{
  "intermediate_size": 704,
  "rope_theta": 10000.0,
  "rope_fraction": 1.0,
  "bias": "none",
  "init_std_qkv": 0.033,
  "beta2": 0.98,
  "weight_decay": 0.053,
  "lr_head": 0.00782,
  "schedule": "wsd",
  "max_seq_len": 1024,
  "doc_mask": true,
  "train_tokens": 171200000,
  "dataset": "wikipedia_en"
}
MLP neurons of a small language model. Each row is named by its layer, matrix (gate and up: input weights; down: output weights) and neuron, and shows model dimensions 48-239. Each number is 128 + 24 x the weight over its row's rms, rounded and kept within 0 to 255. Numbers have three digits each. A neuron's up and down rows have the sign that makes its largest values positive.
After each neuron's rows, "fires after" lists the tokens most often just before its 100 highest values on Wikipedia text that the model never trained on.

L3.gate655:113133096097117171155104147143142110090111133093098109095112120137123145120110120130098120129110109156089112128125169116112132166105121156158134102114123159155155158113145126132119103085143162170106159138125156116117108153127120142164144131141135144142144097136105118145107106091132130128113137133173175148155160110128126165128118127137127072160113091153118169103126150117104120121112114124133165132150121158094135130132124149140162113092127106112120073135126117182116137207173126094125102096130112164147125156130122115128157094115149156063151101145113128159118118150157096169
L3.up655:156147101116133120127148130103129117151127093146147159161151138117141108073137146120115174134145118141114099109132140151111122143084115049132143080146086122152137139120137150112136124139153154131083129114102125103108097122134107094128107128120128133145146127102132129122139158144116109138158113125118146130158109147128133118114117039131151115153123123113087111125118101156100105125163130149151139098088142116127128159145132129100096138112161144120143166112095130140139104131139139126164132152090133143120152101146124122077080119152080155132111063136161119148109135113090129108
L3.down655:106130118110193108081134146175130142105152114160191116118115110177096106131100129136157103131128145122132063115087108162160105131151168140124121121143123102127094112099150097101101186134118128098118116075085112099157155096131141133118145126133162094121134138134096156131117106129099127110141126120096128106109116144127129108126139089133095161122101121161110101144134165127142116134148132126136148118175143094118108168122134123097091149129148132170129108114124167154123082132093113158123122097127092161106116128107128146129147122113104083114162140125137071100077144109124130156
fires after: "ol", "il", "in", "ar", " h"

L3.gate316:140166112161135113131149106082154112094116106123090113126140132139144136086110159084134137172137124153118122140092112118118154169158153131106104141100105131151126119117161133155118105081106188136114121150131113130083091110085162136146129128109102135128133113126147109131119097136169157132138055101094111139100148074128147134139153108125113123127140144149121152132146084140108144103153109145162107091159132168124141104116134124117134070158126143075136133140130077133148161118154181138092078109097114110089138077139110145136132109109115133155173147107129128135139161145124114143
L3.up316:134117127108133109132108125085099143124096124095142121140153118118163165135126146105114124115181120163149122108163189109131154182130147146120104115155102139163141105128123094100122080128142139138120130089163123152141079115118162088173141100122091095137170150120123137178110149129130139131120119127118133149100129107129104094167101129089159131069156140101105103111164117136133132149170116111115087125117163105117151110130142145148125100117056094156136147134135122112149137103110121121140118135109115136099093108161135114165101084098095166116171122109183137143122095155162104141
L3.down316:109152125109123087149117149112146154182110150172176137134086145134132130118158125131148108145140130124143097094109109065143116116144138141106137146139146103146139132086107136138107129115115153174130162109159144168116113113106169148172118135115122159130131147124157149114119161146137153177124125158156144143111128129106125115134117128105110115118146142114087167146148095090116160090141134095125137159105096067086149138105131099149181140149147111152135137080129131088136107118071108078172084096111133138153120135154139120143175156091131139133064081076120153135091119133125153099
fires after: " f", "er", " T", " t", "v", " F"

L3.gate279:114147112102096138097104126140165157116113107115123146103104119140117094143110140101099134162069128138120109125101120132120113136122110139111135118145192119121100148106139104134113099099084128148160110152119091113153125136087153106145129132165142113126107101089179150144085122104123141105102117102101152131119124097140137127106094137142118120117161095183131123132113147114133146153141097153122139105111158138115092076130169152098139126111154100141103131141079137132146144156172095166157079165131141116152112129117094130147133165097150163115171157138126091143128122162060144168
L3.up279:160169140130122129140167163129099140140133151166106120149065152162111099132132122115108140117104121109090160119140171177099141123118130136162148116135175118139164138128150112142158136104111134132191119099121107102117169157154107147145129165145127124128104122124179164149123142155117097139117132118134141105115080142088090138092102161100106144195087123141137152174125110147136149114132137146113115139092129113124144122095137147092170098126126189112069148180121167137133127136135096135140134131130142135146110171106131114106120130160153138155135133156115131133089099123154159132
L3.down279:122163117124106121129172155125113118117150141084128097086133131125138142121111109105120154115109132143098108091157121132127131159136115127161121084104113165179131113131090131102161117121095127108112124067118113124131139170127109126167125135131085151147089118148175137077139168118142106155120118110115130105138160118087137130108114115135142152116116119134104124124142135087105095133104161091141126120121100118099145098165083131118121126115201168104129111125136133128136121174120129141098087126161111142097143111102157106107181078114169109156094124141131128147156157055097106152
fires after: " H", "h", " h", "um"

L3.gate404:166145093137108140113087144114116128107164087063080131138134116114157097113140118149110096155114099135105141132102165115099126139171135164112185143100126183130122134117135176153104116132114153133130142114133110138128127159123114125133126113128087128127131080143151153146129134133152124109116122129161116106095119176124161152088113112121162084101150114111167126142097102117109126133144133151115130099130130164079134120146171082127128122109125147093123115101120114120109100120184195126161124065129153129147134115147109112128137119165113159113140099156122119133134140122129161153
L3.up404:126162126125163094102100146125098132133185121076141119114136162102136112089134109121066102149113133099129152118113144118091116131150134125158181152148125156107116138110156175128113117138099136115130119099153123139161111137108108115120111123175108138166116118136122161139138147120170113119075155119129127092113115133115117130121105122151143111124116121148148116112117072097125103132121105110124169124142153182098105123150199121132123084098146113084121099109071114150121127161174139119109131091160158161119105149109096119145136136166128165085120101153108111125098107119102148153
L3.down404:120102115158120126102162112154134126164121136134127160098085134178115126099084142130113129163124093134138133106137120124135154147111135140110123093108149126079086121106139085097152165180178135127152154145165116106107101109111165147132114094130178140109106110128136143108147165172145133134116141099071089134125139096123126157148118134141148141153122150116158112139165117114128116151104119131129107182157079135106110169147152166122116146101106118163094110154114161141175091122081087092154131160148165135150108163134138148152106083137123111157095173110115092120147156131137120116
fires after: " S", "e", "h", "c", " C", " W"

L3.gate38:154108101162150147142145086123163161109133111099097088090143142129136125091097157135101118083119170157094118138103137154122086161151123156094130158131162166122121160105098159138174164136165115159152136107114086149171105123166157189168124148101104124154153111159104152123163104131133146152177094122157132132117099146160129132167164131101139135131126102114127119098123143135131160107103183119158126121151122136113091131149124156144097137135135137111096092123129101128128119143152079079104070117110149162146145152133109118145088095132121124129137118124151139123086106128133142102
L3.up38:121116138085097125107162129091115150119126130113151098120131167137128155062140144159128132106151124117143093128157095131121105114184167144148132145126097124109078157143131139130072141125122103116183115103161126135155104116187173160121167162093143135168136130112141111085155103136109127135100096110135123080103127136125131133162100144119116169120120154068140168122167099158133139092119171178120128097176102132140120130120111136155112142129122096132097110120112098150142132105131112136155156121109120095146123132077099119105101124097095098174142180130130131155132130089126146097
L3.down38:080145159099138133097114164089155115134119164141168154126127154186121120159115135129132149152143121164107131171101109123135166130108119124118110094160083080156110097186120070105092155151119119112105133135165136086108117134084133128105129131100151146109103137120137071143105133126116126084124141128105128111149122132120154133128160097107137119122097155137103126145139123121072101141155114109144132198133158122135144110129092121101129116116121080109137120114153135160094113086148131151151116110146175148127157149172121165153129136132064141150117144142103148149144138129148092147
fires after: " l", "g", "n", "em", "it", "al"

L3.gate442:131162104123119184108139120130147128132108141051067151122102128142162156089129089120082123108156120173099176123117146095157116151135091147097172141141123119130155140131134107126118113080104148080111130136138137116142141122156131152141102141117136124078149160135094175120104134116100129156166110159152164099120136170132115126168108126118113071144114087118154123136146121121170112145126141109125094110121151105140140088138098116095152174101091148155096163163133156106156165150142168135125118156163137076119126139120135138114117186116124146099154125104185130138104147148127097107
L3.up442:123133098165165132115136095107164126140123105150072127098133112133125123152138142116167100121080109156158084166094153149186124181173130151196107129103097133106124186133110164145118156103110128098101117109111135148121118106140165115113131138143117146170163142199123171151094165179169122162134151147104119136165098134118142099133123109144135119137116119110127084111129110132118114147135149159102117107121119116129139111112160090104130100134123109121121136131094168171128138160154130122153104146097175141122155103154163129165126127150173154162128113138125130146097126152128110126
L3.down442:136165172126123150198119109118129132122114128105168130149108135084121103161126096071101199103141120153127174142157117088145135151085113128117147122127133164096119130101160089110101102123125108110095131136128140154154135118091115146159114101128119121127131064074103148130149118096129133122157084092107144141146121073123085118100092136086146118136113110131151134157117129135137127162162124101133144121115158117111114113141185158120101126149082143157108098119140142112121201118104140116128148141136109099130090116126122124139088144114104135103153083128130082093103100126153130085
fires after: "ir", "or", "I", "oc"

L3.gate378:149103111092088106143101136113108098084098114105095132140098139122115116115167092136143087126134097104134114120118089164130099116136093174133109139143084125118150144117145133131126110136100122122087158136125102114109120128108110122128137126158186152156105071124142191155111123118117128106141112086094135158128133097133143186132119128149115133126135157140128139129115105118103126149137169145134095114112102163125128164159142113112147139130124181108141124122110145084113121117110146160087153106102086114103118120127117120110090133110089171132119153138141082171125160123122129137
L3.up378:122125127147099140127095100091150132130139180140106107110133147146087137170144109085113107151097107117147113133122072124130121118129141158116108145136118123113171150115114135138155119181166107101159109111097090123131145115148153108126140168149127162115136091130133125142144156138117123091201101087144139108105157143116151164145144108115121136139155148127131134120149113115117096121123157091113105131124150120119170118149150113107129096144199157125143111121184118074118145124177159163109105121125163133137107150153118133114116123122084120121108142103185134127152157102108146139
L3.down378:109155140134139158064129146107109125109130129101170151144123132124117140125101166100085127121181169138111165149132152148153129154098098098102115165125115097124097093129136143125106108126132107154140139095155112167126137170098147124136115124127135103115128107139148146140131121153136122131077102131112113176155106130139102117152116136147194132078106134158104162151097152145139108155130158177140085119098124114095099175119108137132088142127095101139055125161137139154132134154079149089143156125093121107133113095081132141144122172154149114159159123127109148113113134160099154152
fires after: " W", " O", "l", "f", " A", " G"

L3.gate434:121147084133151116140129164153121089102159118135130066095172141112118158123109146126123097111092143124116137113133157093129145157129161151128181100098136131143172124126109124143151145123140148142131148151150117109120100169140173160127124102160147160131096142133157085143148118069104149092138080147101134105094148086108140133092145176131080117128099114154160144123126163132141110120106115147088124150172158129126134093133145109126173072131123141111140108136109160086196106142125125164126133046113100121101140140142099117099119119126154126139122126175135132127133109129099124132
L3.up434:123158081127133135158176091141147124115119078116135104120117156139142120112149133148093109135120138098144121103108105120133221148114118098151158125131139137131129114172139068134128103158131121127100107113139117117104099101106105106107113112171132143115135125110140126144147117103122134139121111151120103092109148098136111118134104135142118108136106112169137113135137130119126109156147133093123161111171159142115131114123108156104138124136143162135129093153129171091141096128151127126113095124164118116181107150102147116116117166162130135131116128193118138117104103094125110096
L3.down434:111127140146131098089116105157124098140144133106163164140106127134067145130140126095124111136152143089120155107120131124114116120119066112132132072110149125139118118115151162093112146157145110111133139106129101135128123116171125120108158146134136146147167094071134144093100117166081120102105130135112140137107151136140127131169098107148166107131129117084108099142158154096130085146131133167078113127112136162101144122119158125151090106140112115090135106102106136142160128180110044116137109149132096144113144130088111164127117073167080102132136165121171137099142133139106161175
fires after: " w", " W", "u", "e", "ou", "o"

L3.gate503:182116120140119134181103108101114144145099141111142073130134149132162145129171137120119154154174116114157123092142124099100128129134124165107126135138127128117141133126166189107145164136110152097115112158156118161143151073131166106122148134107134173170129117144128159131159139140116150152110143119146187154122083054098130133117120122115134101090141110094101162140141121185115131099150095165102111124105106106141148128125152153127130127167148110157126136129169093172150105120100119121135137106116166139121125143148090139128098122114143163142113130142144132121180116132127090100
L3.up503:101132131152137159162120114075105134148153152144121114125071104178116171131140115123124122147111144096153136138124117152109136135134150169149154150124146175133122136098139136136155129136104149102108119127154122110137181141121151114126068107070107170187134125126121118124120135156119138136121114097111147131096114097059153137098146119096145119082104114079158144122117157089072179126117151151097097147107110143094147166133151131122168119151163092125109122107108132152141119107138162144128133115118123088122090143138097141122120122138121122160113103094101167134112140121097099093
L3.down503:146144142067137129143142136156133146111135114118127131129196144075090091105121134099106140121129079147088143165174096086135151156122124121076097130125105092107127075161151129116086099097142097139122135115152131137120099124132142127132128136143166110120150085159122095134141089113123146088160117113128143130156154126153116148177121143107132132155124115179098169082156115133144084140139105143141124131137110132152090103129146175146149118120118111114153139166111088100123148132124107142128092160165150131149165122120173141156133130098133096105131169150132099130140093098149127167
fires after: "t", "d", "it"

L3.gate453:123144168110114113088124178124075159100131087093140116101142107140132098128141153120139114104181145143136148135123156151107106125111138137112168109150139193133130147153122187133115106134183075120124160109086139137133108099139126143140137134151108121145180138111123140095136100131092121144146113133127130133148149136110166147145117145084147128121160138147137169137098124113111135143120120111129161106149126095127120109110160150121081176118155124116150131141140132114154138097117144156148136166065133123112150144124097134104119117111125109124159122132164061161086168170132131136
L3.up453:146110134139144163141169155144144129121106128105123135127135095101155151157145133154162162113104167126128071111123107115162129105134142134169113172124178112079093114132140137153171164125167154122127085126161128118080144147143114115153064084099118168120139158134107131134115146156152115126141147117133149194108135161116133118115128118192103112123134109104123203101144141144107119113102119117120109135158145123087106109158129110133151104120149092114118135126109086093097128176154120109166136115083115122137093121077129071104125103117130140109114105096110110139111117128172158138
L3.down453:146125126114120134104092124105124138123169131126136125115068099139143112127129127160126133116132153105152143135128111114124138126147119123171109105145105149149128123132120137149131079184127132123130138182139165098151135107125121091178131118111173132118120151124131085134105096087128111124083148106148119094112124126179142120159118129101136144128134129175128137123131119153153120139131112108080130100166164106114140144092111138135160133154137147096119128176162130151132117172131129185144098144129101165116080093166118158072107139101123118147148127101131155122136123108171083133
fires after: "le", "it", "u", "er", "p", "en"

L3.gate101:122120177148171150106130140128159073102140142127112153097148134144148103137159133130105168135149129130125116136124131149065135147110086146131132132134122145110166150164096116128131084154149150096119155160144103149141150107072154130186129118120100175173126153138102094073100120128123130114130127102076169149134158170147128150104127205106120092162092148136133133091145104116104140141144104110126160123194106161149134113119148093146129142175133126100135128165119138136125119118113088160124133108134132120154116138092136135113133172147139164140157118119117120112160141160103147119
L3.up101:130141104143106155138158105173106145094144144163155088099124178130116134100136120143149110115108155118126132113109121133099087159172128146089128138113138137108160145139186133138134130120102096154109186161104091160169086094128185110093155154127122133137089124111136132161081095167077158089109100145140132133141149125142167147172131152108119154126138132114160150091140091136142144120135152148121120111110137136095164120123137131139128094165169135090093173135137152130147106135120176128115156155140124130105145098114169192089119080137119126113134113116189101143128156161109115119
L3.down101:166148144123150118109112142090100119162162125088166092114108101108128080142158134127115148132120129121114094140172075151126088113161184145154104089153091103112104134081118131116144161094125104134143080104089174082085168134098121145155139102133163147126117101150144101146166171102119120128101162109121115111125136164124082115101125137144171112130111111147091157127135159121088173136123146099134128154131133157114140138134123160116118118134109115110167094121152097138133143109150105142134114100129128135142114128168170114128105116113158129139097154160062140151127113094147109132
fires after: " r", "ar", "l", " d", "d", "n"

L3.gate230:133159143165113137155119125076158140106096136138066160149103080103120092156117107136102079155128116122103155127101156095137127180122124108088137085122083136104139168110098133165118115092106156091110150118157127103124148156124117135148118094129130139156124126155149122154120128099124108131137077135142209138099128088135125097099149096104134125135150081138158102121134162108102105131127125122098149166133176111119097147144133125120168177083123156112111072131111124081106125160133159154112127162111076108135126110133134123123126076102132133120149122092116134151151177147111097159
L3.up230:143134104107092114125165203135170101134079138125112136092120093124135110159131124111133108121134104125116134152142144138121139176122132174131112103153076133100129104122187111149111140140167130125138144107155119150140109103123152086151174123155110133138152108114158135140151120108097116097125125114134122091103171124135121129129132131099138164111148130141114118161127101092141164104166085119109162109091127131084129112102129158171126089078090072056083109130099110122164182135143167137177096168135091135118120123132125173101114152138120107101145134147139103110143160158130110145
L3.down230:091146116146164140104148100093150136171152116148121159135148156098143133142131168135129063102138151165146079098080162117112141090121147088123148121140122116115137136167164103136131146099156125141119095142132140125128141117148165129128147142127147119148092169157114153195035157108116153158109138160124117106140100136149109162151153081122098129118132140100119134138129154139116172109125125114141113118175110139155116123097139108115147113126182144107164088130112175096114106117099116083118126141130148155129180127132135121114111119186119136149063101104162097128107123146137116124
fires after: " f", " A", " F", "f"

L3.gate322:095115078118144175166118129070090131088150112153128107144094144125154135112104101123087098124138133131102107065098136103104097128155142116134133184128122141106122162138116157119110101138128182139153170173141130069116108136152142145133120136128141149125132132133091153151147068100135104152138092155135123091126145139106120136111118136144118084147117132127128141132145130126151149142109108118138116115131156120142117134103144134125142112122121167110135135089111172118108119115140161136093165102096138095106138146098086154105106113143118148177128139163089129136125143163105109129
L3.up322:140128156129144150135116168145169126114133130149126145154112182117102129133143119141150125169136110102107156139118120131133121167073143166145175116136127118111118144107108126105135148126101133144164130118149138105114112175123131158113174152128175108083160123117121156116144123090160093115115125124140118118117120140139141120171148132131134149137131094125121155142150154123166138159102122111148097135132172116120147075122163152092162122089103173165121138159176109167140106093157122136065161103131162139099120113148092086128088129148130124168128134121084155091104180151158124132
L3.down322:152070155105173152116119124129115112138119127141156087106147094110111093107094178152082169122142134129127133127158152141134145066113096074106116100138141155100105103113164129090126099149131170148124160165115121123133176109136188150107071094076101141118130111146119150128096145122127131149146191140157148098141105149121142120124144158118121126174134133120118123168125120131166124098109111114138159129126128104132128133146142157129086122159116085110167159120123170110153107142088139159127116141148106141132112152130116152132165130137133147135116145094182089115181139160141146162
fires after: " W", " w", "w", "p", " F"

L3.gate163:144155120115109103115099173124120119093119091125107105127130138120155086117135121104056116117123142095139188136141162163122140157099160154134136087159124123150129106141157132133110132110143127132135147149128129101135184118140153125138100123146158124140080160140133160149086105110163154143117114138174125132119131150142151120149117152053135098162122123173117139129176127129125154166128089131150133155130104143151104117109164117110141134097153128092072130119106139147101130149135121116126137125134131167126163164146134130170121140118164141092146112137152108140125087153125113089
L3.up163:124177167120120106118126100118101142137117180156104119155109139140106108123122135122138140116094109122108132136114115106158124112079084140124115096147098111099152146149094118163096100116123140110146143115121097116133127113141126083149160135131165151090099131082152131095138147104130093091121131153157130145120151142155146148123057125139116143169130159126122139126117101144131128114135091106131125113157093158145158114173108172150126164098143127109141132114146112134166138100175053136132149145111111143060148114126136102123098195116117146116106153166131155099151116097128122098
L3.down163:147097059107114123113143153145121109133179115148082109061129071104134144107164172135158105126140139115160142100095112118109108138053122150113163134141141130124142135114158094140108125157124160134136150130130133148107127130082106156117137132108131127099109156123113157162085116115112132100086143091132153126128135119115140151117148142109127109103104116143056146102176148100098095134080109132104124105160161145119139134116108130116100122073113137157141131118150141092116074156131134136121117075136122103110109139153119124125115167137164092092137198093116136114144133119152097139
fires after: "h", " h", "s", " H", "as"

L3.gate478:138102138140144152144098159147115111110150125119106128101118188151106122119157176109100086116116124166141145140151107147155158125106133141134105103143108148098108134103126073143149060118127153160153157086124117119140117124128119136143135103172138128148156151147129114076100129104167156123141118108133107150138124147139131172140098133115109099137149107192185132120126145135139132094132083129128143171125188152109131111158123146099106151173117125097127116150145131124136125124151106106101142149145114144106140160149149106135083184090121105113137117107122107101144115146139128102
L3.up478:131107131139119143129163147140142114128129099178165122131090106118141121132161144147131122143107131093094165132120140143120162120141126082113207163129149170151104102129099110102126136108166115140149130107148119116104159111114171122095106129146117123105150149151148149102148122118126062127173137153122141145152126132116131139115121148134127109117141098167117133156199160142159174146092123115162094131074115107121104160120100140130129129133097133117160045157147109122055154122106114132147143126140125161201189133120117156187119156125106100138135152132110147157162122139110155113
L3.down478:097145140123153134100093118108128123130129134066148153142160142088125141154089146133072142134160134153130132132154138145148117142119139106127094098166123146119120156149120087111104087121124175128117113121140196109179163130175120179206090103116141126116101129157133087146132104151185150112168117108108138086139125158101109132153144091163122110107122146132131114113099139161170134126120141135136104107127126164165101155116143114123139143112148153114150142117100135129115136102171165136111154138133118133140127138153105149119158101148146189134104126154128129181173086104136121138
fires after: " s", " al", "th", " th", "ou"

L3.gate418:141107093121129128155103109112168152085126125133130134078121159121132120152112143092117094156127142139082101119069131122173146170131117163119122089133130160136096138105154140155126141104128112146153091064124097152143100106103125126088154119138158134157115088102167083158167077102148088093153105112148103113116138106166135139078123079116117137136130111155118142107115100167130119093153113129118158126208165121112096106171147167129141108091120141112160078116124091104152114141137148121115135110105097141124156115152109103112121079137132130142129115139074089142116130132140133140
L3.up418:149159084142124110095120129132137110131107123103106150127166161194139078159141090090120096157103084126116135126127113148160116168099143169123146103128122158194159158135146108142102111123106145141108140116137081136145143145115129099128131169152128142121123090148145151141081152143118127080178147122158088139117115092137105120063133101075148110137133093186112147140108112170122110130131125147135165115152128134159114163141137151128094104112150142098127122151110130152142127160135128164132112077133165147125112087095100122110126101112109134092116137154160117139134138145125114104
L3.down418:121156158102109116102143135177145126137122098160156126184151130116126154158103062132132141163139105178134154161133144150102103122147094135111121145089150142084130137120149153142154132136135087077141129133138127134107125116090109148088157170162110120114124079173145074101141119149154140132108118114091155144141153107096126141150114107105165108149158110117134135108116141105103122138123103131128064134122102126120123094123133171101099143178093140175156108128101117136134128151134104110133114163149105161158179133087110138165143106188145121105119083134078129134117107113101134110
fires after: " G", " W", "ar", " f"

L3.gate20:119113125110171111167109103140125131094135143111136074102105136107133078121146118142117124122151130129122155133103131095121139120155105148136172090111122163146095126093111128148129092117146133137131130114155129130104120147116132129164097099128147091120087166101119128080119096112169128164145081135106157120106179144164134149089124126134164139125146109141130161118144160096176146131124187174131140170104135121091090122125105118123157129119131126157135088151133147120171124095151161182097148141126156157167146164132144150135115129094087125120172105109099105146118158173120174132
L3.up20:173123131145105137122127140090105142076138125165145077183122124122139147093112119158144152142138141107129132099131131127145114103126133085110110147096111105132073164119100110101093082142145170112099120115149141109110136083120118118135127111125124147138113160162101077131142084109129101087123107135101163131089110124139119133171138144143143125133134117103147135116100150130176143119093078120118109175149160129111160150163117128141155166141080119154168142139125140074126112179143192094104126162141106155145103092121134149099126110134110117144176139128082113125127142111198154147
L3.down20:131145121113136108099115149087107148202142136141112131158161105107159170103114106150144137113158107159090128125151145125121136158106138115112107139178125138094104155085121120123150039097169161151132132096155118149160099167135132128140121111104121106147095179132114127115138177120126104111116137097148158127157090138138104144106130140129104139141167142117141075142147118115110129131127134146142134135117107126144087121160127143079158096154150173168088124148162129090109100141108145146129118146110104131126145141120130176149166128098124119147090192125121165150141111091115142123
fires after: " b", "ou", " s", " S"

L3.gate87:151092124153090100165147113102122147122131118104126127112125074118148131141161132136102112118148178098150100142127132123138134103171128116154122105123144158115128123125130136149154157149157073119102106208170133108119107118173135127123105125137118107109155131174099126117138123100155118133173137135104163099097146149131152154121134124139126162103164118122134142132149161081122087100151104099111157169123163102089116075146113137092146139086138070129101123147128098148160179121202165166144118106099157147148107136140108102135130148126107120132123138129155109186133141147108111171
L3.up87:154152120132141093155126127163125099126135130124121101124125130138097107144158147150105134105137187127161110138115148113163076138107154122118142132116100150161087101149099136146140131140163098157093130186176159125151152128150087109107101129089137140144124141105107120092157133098157140150129130144120135108108122164103103124134132152157147145112124121098140165120120156115134121093108100084151148164134127094081154130115109116132133119134139109135093127129155101131154159159101159128150115135134134126131113139133101106139085159142033112093138160077147145100112108142165116143
L3.down87:091123163128131155130130138116122119134133132156115145098129136152101124128117116102150144088114105135126110081107150115127150141149110165116158093082140154133167100118155109098145142143120181151133124117108152150110118104102163150098157103139123149093095146113124129121131133187116111106131162115091090158125157091151093129096113132070168106128099114135160091134100129155145142119110114165116121114168167158146139145099133097089058130105096149132133156132126169117120093070101138095126097089117121163143153108112150083092123124100151141144110125124103152101155117135122132126
fires after: "er", " ", "un", "it", "ent"

L3.gate400:081101079116111125140071149149180149128099143136075132128107150116127183094148092119136080143148145082140115127147124133125105170181121122138108146116116146106135120134109139149144116106170167134162154131127149133139136147135148120120073104131068121155155129167095155135086131126198130126157097115155113146148159141128075115128145145101132131119115096158105126132082149109157120089113136131147142125094144121116077143135149061105160123093095145115085114168119116136097143132109136119139136097163081137126122146115136147126117133165149140115144091111137113146154147158122108146
L3.up400:096100089141143138134112150120131108095107135157083122167085146181086156141094124138108101152089129145147140123118121126171108103150192148153105080102134092127151115083138144148110103134100194150148150146155157115142130151109141094138157136098134139151143118141134122152137132156150137110126097145114145107119126110118130119133083105118120145161107171154147127156078134106148136152101124122129103127127109108084101118169133110120146115118117137108108086126109150133120147159140150110095131096117078103137120122171120106144137107160148136139130139103108147154109142120101136132
L3.down400:119131152138134141094163134115138147175103144186155117079132131093159119128163168147122153104170135134147113142119134144142138114169099127083134111149124131149133117132139143079123147153134088135154101102124056108143154089133146137157141138154164081123123168150130136132146124125112131122163157112146123112136130159105130159116133137114116149144134163099128086104151173176137162132132129133120139146153123130152145131133089108129159160158154111106120140109136156109141136111117107149112143161099137165121086117125102139065145114089113162114154106123087135159085156122177131086
fires after: " w", " W", "and", "in", " A", "a"

L3.gate252:143125111136136124141149177114151126101117156153082154132100147150128141123119093115113111163159107132099134152116127133151144143151111129113105172085100143138129130103118165134117098146089147144170152137137110139116127123143128178130106168104106093152160123145108081162141088119143116119098088094154096131110138106148092158159117141132145103111130104118113129134160110144134130157085120110150089117145151178109112121153140103141138140138119136132098160148076094112121169166146163154116103083104142123106159136197092140127111083141160161128172104124111114156116155164113077179
L3.up252:091121192149135136129178151083150135137109182131142133160180114148158112145094119102129117113101072149102108140128091153116152110177106114138131087093135158102175117118117155102145157132125154139139109128125197170143159157161172131145138140159140148156130124133122143119180126170107123127135093126112116139115100120121093139166145125104133129134118149095119106125126142152155176131110140141128120102110151151137131134151092133153113150144193144172131130111085141157120162131126129107154073125062133127119127139110153159125146126138143119153139124174161121112083157133125097167
L3.down252:132115158138130156099138143054115161134151124149120125165110146152112122102118122132133128107140132121087107132140141091153125105118115067158139138116094145148144122126117150146085104089089158128129137164156126140162152122138165147132144130126111079101128097107177173131100150130162120129107111132132097104152129115125099164131104143128159133113150125102131100107125094183167105134106139120163123138141107105108102180080128165187118122139086141128159127146106141096124099125141122170127135171128137178125131131100160156149105071150162129142141193137151096096126159118134091153
fires after: " A", " a", "a", " o", " f", " O"

L3.gate492:152091156103166163110115126104153176106097143078110145131113129143092128110114121114102068160101108098132121120137150126084107124151133142123145113113125114127093138130129181145118164122128137141151102153143177102093110161154168165153120192144109144145103131190127181142126090136161129141109091093136159096125101097131147139094166143122067130122118130141124161132137125162166112127137112135162132147132180187127128138134125099101130112126116188136102120129116097127130171138124150122102153069108133140147122136113107121125142097109181135114145119113118136136133100156082112133
L3.up492:156117112149063123124111098062129129116121136160093134168143155161118167124157110153122094145124105168138141164059152118157142140157101147111125134156116094127150095129172102131116120135104149123136113090146122074155139103128120155146135103151156174105152117136128094145094155127113126148149104140171107094109139112122137146097139096125129132135121131100128097142116136127119130116122106164136108087108148103118138161155097123095070137095124127094095140143097142107118129125116162152104107157151100120124161109135185120182169143127108148093115138111129151190123135164136116138
L3.down492:123122135156099112122157167134140142099141089113133081121131138113133147120128108068139129138112179123118083086150056126134107143130105117143134097143156123163150151146146167107121136111170151137120100148128129139111103148133143092124119133176111097164095178113113128117170155114180124152142148132130126127144138127119118122114155136156162121093122080129117147143124093106161150125114148133125115143113134118114112173114149098112131124107142107129172162087119134128105136121092133098169160152132137139163169088059122085090116137156098178160144115124111101066121110090153097157
fires after: " W", "in", " Ch", "am", " are", " w"

L3.gate391:144125175142128140099071120114150108124144158120085131149114098119126132134130133129167143117133138097103159138107130152102126190144129169078150116156130147099130156115126135130141091100159119130116152105075103107142117153125170138139132123103133105118077116157132119113114113152168127093158102123140123095140169174089162220173141162117115106136109132139089098103145115154144162123123100119098104100081111153113133096152166112142146126095134142113105157120122162112127149121094128129145163142139126129124140102122121133139103154133102118165149123105141118102163166140122092156
L3.up391:127101121112153159124114094112139121115108150130071123136128118209155097118129101076119153083101121136084143154133105138115129146126160121123096115168116137110190119134116126142137110124118149126128114130099140138189119134128133151135133112083141126142110130116096138142116137127105147138140090136094124126114128117112171132120129102134148128135139161122148081122149129124192128170098154144135146126151146119110093127120111158123132185133142096138065179120105156146180158126135110131112111159135118145129174134104119132130128156142110125127134167170163092136122142163099122140
L3.down391:116187115115116140110114159131151137136139127142166130124143127155124083122077121156119142143130113157166113122174148103135089124139151127154179104128120128118136134081159176121136110117126104124128135107132082133105144151179128129117160127149134138100103155094096129106127139131112120116108161106130093149140153128099103147202095149151140090143145118114080135161163116140113109170097118101151125140130125149146150118168147185138155157190176138132121101153148110110142118122135138083127116118138156104141117136142118143134177138154121163096142115159085119137077103102114138151
fires after: " D", " r", "r", " d", "v", " F"